config = dict(
    num_hidden_layers=8,
    num_key_value_heads=1,
    intermediate_size=448,
    init_std_up=0.0333,
    init_std_down=0.0,
    max_seq_len=256,
)
MLP neurons of a small language model. Each row is named by its layer, matrix (gate and up: input weights) and neuron, and shows model dimensions 96-223. Each number is 200 + 30 x the weight over its row's rms, rounded and kept within 0 to 999. A neuron's up and down rows have the sign that makes its largest values positive.
After each neuron's rows, "fires on" lists the tokens most often at its 100 highest values on Wikipedia text that the model never trained on.

L5.gate16,257,179,216,219,204,190,261,176,169,213,176,191,188,239,208,231,132,206,191,252,206,177,159,226,188,201,245,239,200,184,204,191,183,245,213,219,163,191,162,218,207,209,223,252,195,189,189,173,177,181,206,224,231,216,230,194,187,182,192,179,175,253,209,229,187,187,223,204,191,209,240,157,190,188,185,226,225,196,151,113,216,196,133,228,191,182,248,183,186,132,169,207,246,233,177,177,196,166,225,161,192,190,181,177,179,276,195,256,237,224,172,230,200,197,238,176,241,317,201,200,246,211,195,195,212,199,201,225
L5.up16,160,234,237,207,203,249,196,238,157,125,174,213,139,226,181,163,177,204,228,251,167,260,172,234,191,160,220,226,188,189,214,170,180,162,230,265,196,166,195,121,191,158,210,161,242,182,171,139,199,178,195,217,182,196,160,164,192,192,231,204,197,202,215,223,221,235,191,235,250,143,196,203,197,161,171,236,188,183,186,262,204,218,225,199,188,174,187,198,202,208,229,170,204,169,206,196,198,128,195,145,191,229,255,180,199,273,193,197,196,170,181,185,161,211,163,213,172,218,198,212,249,202,197,215,226,239,189,254
fires on: "le", "re", "iss", "ul", "il"

L5.gate129,274,183,227,210,185,206,240,223,203,156,170,173,119,210,180,215,194,184,150,269,155,264,167,241,232,231,184,244,160,187,169,171,221,245,226,211,229,194,131,190,199,187,230,214,194,241,234,174,153,198,196,227,237,186,166,203,199,199,217,225,177,214,186,152,201,240,192,190,210,183,216,182,161,176,212,173,250,234,198,200,185,212,204,174,224,243,195,218,211,180,237,238,142,199,236,131,198,242,206,177,195,189,218,233,213,190,222,159,199,236,246,249,157,176,232,225,197,144,149,236,232,187,231,191,183,146,189,202
L5.up129,226,165,239,208,240,182,232,205,179,164,205,229,205,221,199,179,218,197,214,197,209,244,196,234,196,185,172,163,194,229,177,177,209,196,196,216,251,228,178,154,230,197,148,258,244,159,201,176,161,175,188,183,187,157,231,221,204,188,174,155,188,201,215,165,224,198,215,250,206,210,235,253,223,180,173,243,201,163,149,220,247,192,159,155,191,186,219,145,194,189,212,256,211,209,189,187,158,199,147,182,206,198,177,194,204,184,251,177,202,164,210,152,186,260,243,252,234,153,169,210,224,152,228,162,139,251,160,253
fires on: "ed", "le", "ri", "te", "re"

L5.gate172,192,183,223,173,174,186,217,162,182,208,140,132,172,176,214,239,219,238,177,223,207,197,166,193,231,199,196,219,231,180,226,202,230,195,174,159,190,185,173,145,161,144,205,201,239,245,191,199,150,213,206,237,213,163,220,208,221,180,287,186,183,224,190,199,167,219,230,180,192,199,186,184,156,181,178,220,262,181,199,188,150,224,213,154,183,189,245,222,213,186,226,149,222,212,219,192,221,188,206,196,169,217,191,237,168,203,175,199,147,248,191,258,139,217,188,165,218,255,260,166,213,242,178,251,240,186,249,229
L5.up172,159,217,194,223,195,188,162,180,222,166,204,133,202,228,192,202,176,189,150,199,239,171,202,174,155,175,168,188,227,220,262,215,254,146,223,156,209,199,169,164,172,186,239,177,214,184,174,173,230,204,231,168,165,207,244,168,213,178,198,195,143,201,261,262,184,213,187,160,193,220,207,196,182,180,180,183,214,169,261,231,193,227,208,205,178,215,204,266,210,220,199,211,250,269,193,248,218,260,203,197,139,128,218,205,164,153,199,213,198,159,207,169,217,227,179,219,178,239,225,141,168,220,202,207,223,237,202,218
fires on: ".", "f", "ce", "ran", "et"

L5.gate402,195,204,222,217,182,213,232,168,193,253,266,211,178,156,225,231,198,210,143,235,181,190,252,168,213,235,218,228,203,218,177,195,106,220,196,198,251,230,179,232,152,200,197,187,164,182,201,178,212,205,189,183,197,157,214,205,186,230,220,229,235,210,246,155,116,227,179,219,197,224,199,211,191,201,187,175,170,174,208,231,211,234,252,138,221,113,234,227,220,188,168,189,199,218,179,160,183,174,220,212,222,234,190,199,195,255,176,219,188,193,193,216,218,220,223,197,218,179,252,196,167,188,210,217,165,226,222,221
L5.up402,182,208,235,180,210,194,183,246,194,207,190,236,185,188,171,148,213,186,174,227,194,238,179,141,166,237,264,191,187,183,220,230,181,212,238,242,206,145,198,171,243,197,144,195,176,233,175,211,230,245,166,184,241,158,233,268,167,224,176,230,175,245,238,173,215,210,219,243,181,192,195,201,212,210,209,238,255,166,212,207,202,195,248,151,171,192,198,184,153,189,199,240,151,180,211,224,242,161,220,185,240,242,235,256,206,242,154,184,218,217,157,191,243,198,211,184,274,188,223,200,169,191,175,269,158,238,206,206
fires on: "est", "el", "ut", "ant", "at", "z"

L5.gate422,143,204,190,155,206,188,211,156,166,213,229,172,207,161,216,232,175,170,222,201,169,172,176,204,215,188,200,210,179,218,224,136,168,180,193,173,197,246,189,187,174,222,224,229,145,177,197,248,167,198,142,163,185,203,105,186,197,222,222,129,203,205,277,209,178,178,193,138,176,210,171,214,159,210,175,220,215,238,170,180,179,136,180,200,216,185,167,198,180,181,174,205,178,239,223,188,96,223,191,196,183,149,160,219,194,208,149,192,157,161,227,193,241,186,197,208,208,215,193,248,214,168,240,173,140,257,239,151
L5.up422,198,146,220,208,198,243,154,225,149,146,160,178,214,227,197,228,175,245,189,256,223,176,235,227,200,154,180,196,180,195,198,193,237,216,175,172,220,184,204,193,188,129,165,234,192,238,234,208,146,190,225,299,198,189,240,231,142,171,179,217,207,225,246,188,206,214,223,201,180,191,214,168,217,160,153,205,207,229,250,205,240,206,171,175,217,180,211,193,194,183,197,157,173,191,184,235,267,158,184,151,222,219,225,237,229,199,174,174,192,235,208,211,149,208,182,134,210,165,240,146,179,209,178,208,240,172,154,202
fires on: "end", "ed", "el", "est", "et"

L5.gate440,203,142,222,169,170,176,221,157,182,288,218,202,182,174,208,173,228,132,163,227,204,214,160,234,186,182,210,217,194,210,214,187,203,169,215,238,218,202,154,168,219,180,213,223,185,190,143,231,168,234,190,170,214,189,181,243,198,207,257,221,158,162,182,189,188,202,220,194,189,200,200,225,209,180,204,169,205,211,195,172,127,233,192,156,182,137,184,158,227,158,227,213,171,173,212,184,158,202,205,165,230,179,163,200,210,188,149,183,156,226,222,256,181,229,211,239,244,211,208,259,204,220,184,230,129,223,237,154
L5.up440,192,223,232,195,170,187,193,254,229,157,207,216,175,208,200,183,210,183,232,220,215,216,210,176,226,206,213,178,225,169,141,168,201,150,197,231,260,165,212,150,175,150,213,205,199,240,262,210,180,217,173,191,189,246,197,241,202,224,208,234,190,202,181,193,254,231,201,219,193,188,173,149,244,189,192,198,158,209,170,202,198,194,286,295,169,188,169,192,227,181,207,232,166,238,236,254,178,140,209,175,171,204,215,184,220,232,171,197,175,156,216,191,180,218,210,271,270,223,194,210,230,199,232,215,200,165,194,185
fires on: "d", "02", "ay", "ed", "ri"

L5.gate93,218,218,204,236,221,267,218,264,202,205,246,195,171,242,205,167,179,225,196,203,174,243,188,187,234,168,229,160,232,151,192,180,214,155,257,194,189,275,242,246,188,195,233,231,210,248,175,157,197,148,192,240,219,185,181,209,205,201,211,192,145,198,156,181,192,242,195,216,228,236,236,217,217,191,199,260,205,190,149,176,204,230,243,187,183,119,208,195,180,139,226,196,151,206,167,199,175,175,193,222,238,228,206,226,207,214,180,151,200,156,160,194,131,172,185,187,235,198,242,220,201,161,242,181,184,167,202,191
L5.up93,220,253,202,182,182,233,157,239,198,174,253,173,159,243,149,227,190,177,178,187,197,242,189,203,212,138,147,146,243,220,229,236,218,185,230,216,139,207,263,195,211,172,192,196,262,185,231,230,196,252,197,212,224,188,186,206,254,137,195,187,146,166,237,182,224,218,202,186,227,215,178,165,201,167,231,248,183,202,207,159,222,180,192,228,170,181,222,207,194,184,205,225,148,200,157,244,223,212,116,264,191,217,178,175,230,223,174,165,243,193,212,180,198,138,165,184,205,234,207,175,174,232,234,203,151,224,177,206
fires on: "il", "an", "id", "y", "ain", "red"

L5.gate388,162,181,215,247,198,225,168,210,190,218,218,152,227,214,233,165,173,246,209,194,198,253,216,192,205,180,208,245,179,156,185,177,157,171,212,160,188,189,209,183,190,190,191,181,159,191,207,167,181,147,177,200,192,187,168,216,181,200,202,184,211,216,195,217,207,174,173,184,136,192,194,240,199,220,174,205,206,186,129,193,180,164,243,189,196,211,198,156,221,153,201,161,137,201,238,228,157,265,191,195,216,218,207,200,251,176,207,194,178,171,240,282,194,220,194,244,206,152,162,216,144,226,137,184,231,213,218,192
L5.up388,177,199,184,264,204,144,186,217,204,190,158,143,170,232,267,221,204,179,223,195,202,278,230,235,196,169,220,190,211,177,211,199,209,190,180,198,212,233,159,200,203,201,199,201,242,143,141,154,204,183,183,170,215,161,214,134,151,209,227,189,197,220,147,197,233,185,203,217,163,135,138,231,236,230,219,210,217,227,190,155,260,230,201,147,212,215,184,195,196,197,215,136,171,190,217,198,175,176,215,237,226,164,215,192,193,187,239,291,165,178,230,165,182,195,211,197,149,215,215,233,153,175,200,243,187,222,194,135
fires on: " |", "ed", "t", "ce", " act", "ted"

L5.gate323,256,159,201,238,251,218,232,195,176,209,199,167,161,146,203,250,198,203,231,245,215,187,231,181,211,216,166,180,203,186,159,165,199,221,209,209,187,238,237,174,182,176,225,236,186,221,204,193,206,195,211,198,183,225,236,188,222,151,193,134,179,221,188,268,223,227,205,195,209,217,157,238,190,193,216,226,230,176,141,167,185,251,271,238,207,222,223,221,214,177,169,176,177,246,160,202,198,136,200,228,221,167,141,133,198,247,194,218,212,213,178,185,142,181,258,251,182,216,215,180,230,215,205,177,203,190,216,223
L5.up323,212,258,195,197,231,254,166,164,200,215,201,223,212,255,203,185,178,148,208,200,196,323,207,188,232,187,171,179,214,242,216,187,169,235,162,213,171,213,217,210,146,219,218,190,169,263,202,264,161,188,236,179,232,183,203,156,160,189,193,159,168,160,153,188,244,183,206,224,211,211,164,138,195,131,172,213,241,245,170,203,214,222,203,197,208,186,195,222,183,185,205,217,208,224,176,225,150,199,239,165,133,162,180,184,182,188,237,176,184,172,232,157,228,225,228,233,176,196,197,194,225,213,203,218,207,149,182,194
fires on: ".", "red", "ort", "as", "il"

L5.gate36,171,213,157,218,203,186,229,228,143,221,179,254,195,207,229,212,183,232,128,215,227,233,202,246,184,241,228,276,183,191,195,221,187,199,146,170,212,206,216,166,196,233,214,207,188,182,143,198,209,192,176,184,173,221,173,205,244,190,185,163,215,235,179,188,221,210,183,182,192,205,253,158,201,176,167,155,226,232,203,254,175,198,171,235,221,203,215,240,177,160,260,178,179,168,262,212,155,157,160,205,234,147,226,204,262,170,205,146,164,235,212,240,183,215,188,212,238,193,187,230,191,220,168,235,212,177,210,183
L5.up36,271,158,164,224,134,243,192,185,178,228,198,208,200,149,236,227,149,202,216,208,198,209,251,166,190,215,175,195,132,223,178,148,216,199,167,202,144,188,181,201,208,225,212,148,211,217,175,172,220,186,166,231,189,206,218,192,228,149,173,176,199,207,193,170,230,213,149,202,151,207,201,157,206,157,222,185,209,208,182,203,214,222,200,215,138,185,195,190,155,192,200,144,201,213,258,157,264,251,229,215,232,208,202,209,137,201,229,240,194,230,199,226,201,180,177,204,229,233,170,207,176,265,165,196,206,230,140,213
fires on: "er", "ce", "ed", "r", "ose", "ct"

L5.gate393,160,178,198,193,236,209,172,198,147,224,264,180,166,234,211,188,185,218,175,205,197,226,211,152,204,209,274,217,185,248,209,237,186,146,232,150,206,196,204,216,165,197,179,216,200,185,182,167,221,109,228,194,187,177,181,198,188,169,171,200,213,271,209,148,199,215,198,170,216,180,199,202,182,219,167,140,224,191,173,154,170,199,207,172,134,205,181,165,194,178,209,177,237,206,225,159,150,236,146,206,178,218,195,203,235,200,190,245,190,210,251,192,216,145,159,227,214,238,194,202,205,156,201,194,125,214,177,210
L5.up393,187,184,192,180,169,201,188,128,209,203,206,151,235,234,198,188,198,187,165,184,196,194,235,151,265,170,165,197,168,232,200,201,228,204,173,199,181,223,249,172,167,188,193,168,199,247,212,167,145,190,223,268,218,162,194,218,199,190,186,174,149,192,170,187,219,164,182,210,265,210,133,166,179,181,274,206,191,201,242,199,249,220,191,137,174,266,225,161,174,211,145,221,190,179,132,236,229,185,213,201,222,210,193,203,161,261,222,210,181,231,210,169,201,205,150,197,212,184,216,221,174,180,227,206,174,282,208,211
fires on: "ed", "ased", "ear", "ord", "t"

L5.gate7,185,228,185,175,157,210,236,222,246,241,240,197,202,171,219,228,204,174,204,219,211,190,214,255,209,211,209,182,171,131,175,222,121,199,157,153,214,240,167,179,239,120,167,216,136,253,189,195,212,208,233,229,194,249,149,193,238,251,222,204,223,220,185,193,198,189,221,150,220,173,223,212,234,191,144,216,193,222,209,221,196,241,220,139,171,213,216,222,200,161,246,228,225,176,99,192,196,172,183,208,205,172,227,197,163,165,196,263,185,235,228,207,218,160,218,215,233,203,194,173,203,258,202,194,191,174,202,255
L5.up7,221,217,195,146,216,318,184,185,212,197,220,225,209,197,224,186,229,193,207,215,182,222,162,229,190,190,196,211,223,222,228,212,207,197,213,183,179,246,203,187,244,219,146,220,199,148,183,198,263,195,176,190,232,165,172,207,230,178,193,222,190,232,230,227,178,197,201,200,156,241,236,206,245,196,187,173,214,209,247,201,178,217,175,146,152,157,184,220,206,220,161,140,215,190,191,196,191,220,183,148,237,144,225,146,219,174,188,197,214,201,164,198,231,228,235,223,179,181,259,141,190,239,199,196,162,152,214,220
fires on: "ar", " Car", "et", "ran", "am"